config.yaml
norm_eps: 1e-05
attn_scale: 0.125
lr_mult_up: 0.722
beta2: 0.98
schedule: "wsd"
MLP neurons of a small language model. Each row is named by its layer, matrix (down: output weights) and neuron, and shows model dimensions 128-255. Each number is 128 + 32 x the weight over its row's rms, rounded and kept within 0 to 255. Numbers have three digits each.
After each neuron's rows, "fires before" lists the tokens most often just after its 100 highest values on Wikipedia text that the model never trained on.

L8.down153:071066141102111175095170140139155140102103172102103152119097129156136101136124134140116119168069092151118127077137169149184140098147099136123062098144143130160129077127105090103140148116215136120115109086148158151116142155156175113098092149090109129149090104198131113179082100135128123129102149121072111129132108169177117110143098141096091127149123141109135146066120123096203105070120
fires before: ",", ".", " of", " in", " as", " with"

L8.down2212:158155130101151184159125109176135111137148148065123122100097058153131156094116097101169143137098172167124152095160143140074076085110112104100078131145153077107097126138130150150115146117092138129090157151166131087096176152061110132177132090112137123107131168148144118129145063114172132146174108178126132107140128134117128121138098130120138123146092095156170167117148122064122103114081
fires before: "==", "===", "The", "In", "|"

L8.down1673:158188084097092146089147157101125044090120136098168139117120131133113103147148083114143130108099163148166134167161135145153103095094207093113128129130134066115068164131128135104107136088117146143074165165095120110086182117163121100140145100088139133098137061148126130089160123170161151118122107157121155121117143142105150129171072069124100132146055156160125102108164117152114080150128
fires before: " ", " the"

L8.down1973:048116142194164149159144133155131151155074133123108055156082168101136111101122142091079136065107106162115140143194082138111123158103127137095152107179130095112112170133059147141171135085099114075134134137171162099105076094080114123154106175076146115138171161164064115093189153094103146213159169141179177089116158163125142112149171186214154122127132109145154186153104069134087149147151
fires before: " the", " which", " a", " with"

L8.down566:155176116134177132118066074131138111149160051101160128139102125183149205135112073149080070117156131127138152103124117103111099126162121098136126106139117103160042161165135123166094107167095087145101126159159171110168154141108097153102134102169118064066107132096142155128091196159102074119109156154131135143106152206101121139173069195120159076170157118187143152079167161047155146065121
fires before: " ", " the"

L8.down2193:113131086126131117167111109145191132082060151130151155145126083085124083125117137089081134129125124098133138051107150159115099137106115165125151099104087125074085140141160062192095113141195147089170131075126141105069148120129154082102095074134117105088122103070157166092117149157144151118099090163116144160150088119085106170162114141116158060109113042101093112077145143142099185179171
fires before: " ", ",", " year", " day"

L8.down1246:087147154146185195082124190138106087125111080129150147117118128137144157133134142185175106105081124112156095141079091167138112146104169131089173053097045106122150158140164113169108158141135137162086118089099143177008130087139158150154103117076153109098104138120163082178164138138113093132095162094100124090094174166145141160131120118155125097098125066124095131145178074131048126117095
fires before: " a", " well", " of", " it", " the", " they"

L8.down1023:125116077169180160131167153139149097189079139115153111095139114074120126114231140118074099172149080115117148167141082090148136119053132126092157073217123139151126103135141124088109093128140182123142112090107118132115132109139136169134104142163165117078123119146157123125113129092168102211080145140064146099082111104165134114144097148120145108159089155120076084156148157141150107117165
fires before: " of", ".", " for", " \"", " to"

L8.down2390:191165184130108158083157114135111157194067117131169125110148201109102111128105121124178059199112136118116136162090135137243089127132156135097107157142117142127131089117157178128109177119103154122100147127089152132143113135173088115191177144118130127171122120134134106157136129165157128145179171156146145186107105105132174089112139111144121127153113114116094157117167117105137107119092
fires before: " ", ".", ",", " |", " as", " |\n\n"

L8.down1517:162060127084153029159077135094158140150119165183081175182146131156094109077155136081122122144137182125103078163137158130125121121134176079137154147120117131163178109125140134085123137043164112155153105077137192153125142138185160152176172103164107130120108166096114127138148106162123145071100149158126122139125157110073133120108160129129087079147123124139089117151136133134080142125137
fires before: " the"

L8.down1416:111157172077170120081093162123111161188176123117101147140134109153082120134131118145120135153165111172045131105160072156138147055139157156130074077102222186212154124171141128179116080079173150085125128074147157113121151116120162148117092123091164133073172115154131109121155164111102103115147139122097156158085134164162130048169148114098162165127084163150117100121106133183187114099140
fires before: ".", ",", ".\n\n", " to", " and", " at"

L8.down814:168136100097136134177118189099172167169107132196171108140145111171156135168150149137123162146064090150145118104115086135159161094109127021125118144098180109137113128078162148126114111139123129084093166152108113093112131164170144143163140081152128135157132093156144121102112149108138087082202123147123114078081123086162175099160097169109152169096135108059150091060137119110128085124098
fires before: " |", "s", "\n", ")"

L8.down540:149122090133105074138107131138105161105118196125133155130049090181130105125099118153188109101175138125096123170110089111118091085151094108141154129116157097079101136097131081133111070094118104157135103079112095208134143168160189086190171080092158103095153114147163094139083162124150125118132184162098189123169141123119117133133125127154101133147116080156099167123162150110143097121112
fires before: "1", "2", "0", "6", " Battalion", "3"

L8.down249:127112149076137146139116139195148088142155086134098136217208155132086133096151112171118068132151091093086134111103175152138107150132135174154097129166143138118121147056164100107135092143067186069151130079142094144142176107064163149098144140178163107120176116121133098102061121102143101138141072107109104135097132130173170142138138137114099127172089173148103089100127105106095101104139
fires before: " |", "0", " office", "202", ":", "201"

L8.down1128:170132135136103141128115122144092071113108135108124123107142090155168139097144121086149145079086083173146114123096129170128024139145127110167133105157121119120059101141127073088119154128158077144121126112141092079142081094148091117158146135153176141175155109084105162165151142131115133061148133104143126175167133117109109111134149104104115066157193127142142107164111115178168138189143
fires before: " ", "199", "201", "202", "200"

L8.down508:089168179136211176152154088180146152111135123097085113080085118102125165104111143108135135114115101126141151102118104054139167140138084107151117083047152149128130121161105143151172124096171149145092127132110113150093130200127107162118113162129137136130116153107135160102107145075140194123128178108179106106150132093106087178099138148140151106155106100130117103056182134136099097119124
fires before: " ", " (", " zone", ".", " |", ":"

L8.down306:138090103098122139130119109158118172135133133128125131127112151132122107130150186157104111137155023112107160130135136118130130113116084125123118154137106112150137130094101118062107204135140131117167163133114158163169149132133211151122149100099130106047088115120112131129103128140067104156099110139135153165113158149118141103162158148099120193133076182108135145128144064088134124111143
fires before: " to", "|", " of", " as", " in", " the"

L8.down1909:154142223148108125099055138159113066173162147118116084140163155125219144147130118111138140176106125087140142143102174104129113146147124151137103108147134111099111085170134118103099148089155075135144168135101123153128160173133077070101174062129112107141090116193154171121145199156153087178123149172142088095141167126156143083124175103150120155155141076117163171100108100077130136164080
fires before: "-", "0"

L8.down5:175145119218045159125108116152133135134101089067073109133135171119105124141138076104092156165160189145164145113146125132126138109120151130188135100144120099091181120114119111111126168137135148099137134176119179112103163128107080100070140172078100146130103123154139112171063093088197032172096138167088120146088161141157142161125097090124142116119191133134158105160154162168148122116138
fires before: ".", " |\n", "\n"

L8.down409:130101157120138124125119142187129108152096101110116145115097120137159143137138090105061128152147114180119124148115147073129135141109199167141150120185115126115159173163142131068159108168167079140114125109068111155098169163145058126139110151155070143155115114107165133116138194153135135125083175090208063092118151072148133167104098123086071120165087090142218146133087112106142104094066
fires before: " the", " his", "k", " these"

L8.down1576:171178111117100126134117164176080100169154138133100151108136134100106121117123113106099120151096083071165111122134116142157137141127171170135132111139110110140098131090160194127087150231144109071113156098167150090156162199133128129126162128090099094167141133106200154179144112074098109155122129163132099107131136155163136148123158127140140128108100161104103151172078104098125097124172
fires before: " ", " −", " .", " |\n"

L8.down2150:146100098137135089128159110139153159079170124138104087102136129100132104161098127088101184129140101149099136129119147143141175081153115130101172123099076107069081110133091099160081118137139142189142159119139157167198096078123100143174103137147111125110084121125094198089149152153154081102090102130100136142162154106111083096188082123138136088133143093138160130087175108117129202108141
fires before: " ", " +", " –"

L8.down1292:132141168173124101074160116090037147123120137082093161196109141153163110150116164109115176159114120165083133168088132135117167092141147135120087076140123152087074137111177132038078108107076140204134115184163072150117133102177157148142143165125162059146138165144108121083086145097104097140156191159144123100162131098160082098107083113166103106126115140208126138122145130121125080082160
fires before: " ", " |"

L8.down1752:162172134118163093113174128121163125089075110134142072093118139131140165144203145151129108135109160166086104110096077121135206186112073131140094087093159117160096176095149152149097095128137134130119116165170111100104102094086109165120112167150199093187143157181131122134131125140137121150137173150167167113127118125105114120116160109160153108148154172161111148094110147102206142120149
fires before: " in", " by", " to", " as", " on"

L8.down1388:113110095178117191109109126104190141121124161116131174145131144188104111156091155124152106117162099107130080137142089199120145178137143192103121123137170107133166121147087076083133151173187107157131161095095120215111094158166164113162127128168173100132128045103109164126085139089099149120139091082126095125117147102178090072109109119114101101142132131109119105140112195102136141139114
fires before: ",", " |", ":", " @"

L8.down1743:144166106116029123109124136127108063118136158163127153123112127135135124103138171117113130125123131112148164137123152099113109155172109080084121147129117142173087130091135116107119171111150124139068071120138111056111118216118026104111157106129150110117128133113118129114132084110089084179126076127139131063070146142117171151140108086052093098146124150110055103153144186139170080160099
fires before: " |", "–", " "

L8.down999:128101102177150167104137163151148097139130157144187163118165111136113092069074178103132170123143166106101085183177122114109074183156228130100116183139162075135177101123123098103156174135117144131169144119103177180187116132147137113079152152170136095117107146113113118148134078185100163130163117174108146147120138078124151137151179148100082205080193131165104099163127112114058127166106
fires before: "-", "|"

L8.down428:090102144155165137099095143174118102136125100087064143148166132107115147173113085105136119087099177157100143070111111142107181125142140183151147115133112139111097088118125133125171186128136140120136172140143048145124139109180079131117098109058107109072122129123157173182173137170126069140084087111198155095160143100144197137122156113087077132156107125133149121145116109153106134165144
fires before: ")", ".", ")\n\n", " m", "3"

L8.down2460:119154112118187159116132160167163107131087112135116140081147144099144093114134131115150103106156154120189144124185153127082117142126104182131112152096130134119138101211167129062064154104138155126170088145098117111080138138125142089180081117069177090094090095114150126189132132151143127140139096124127140103136143137126149115125167107113172117198124103113118212110146103123058090179144
fires before: " ", "-"

L8.down2067:088145172139106116097176153132125128148097106104109122121127155106155166106094077083124118186073138104164157126120138100127204152175129153119140121071143166137087126114143047155167148107138152075149121111205110156185126146077119097068081189119140155158111152138077134080121122149165144153109138150121202126081112108158123124163183141128170176126088143095164131108096102092128086104117
fires before: ",", "\n", ".\n\n", ".", ")"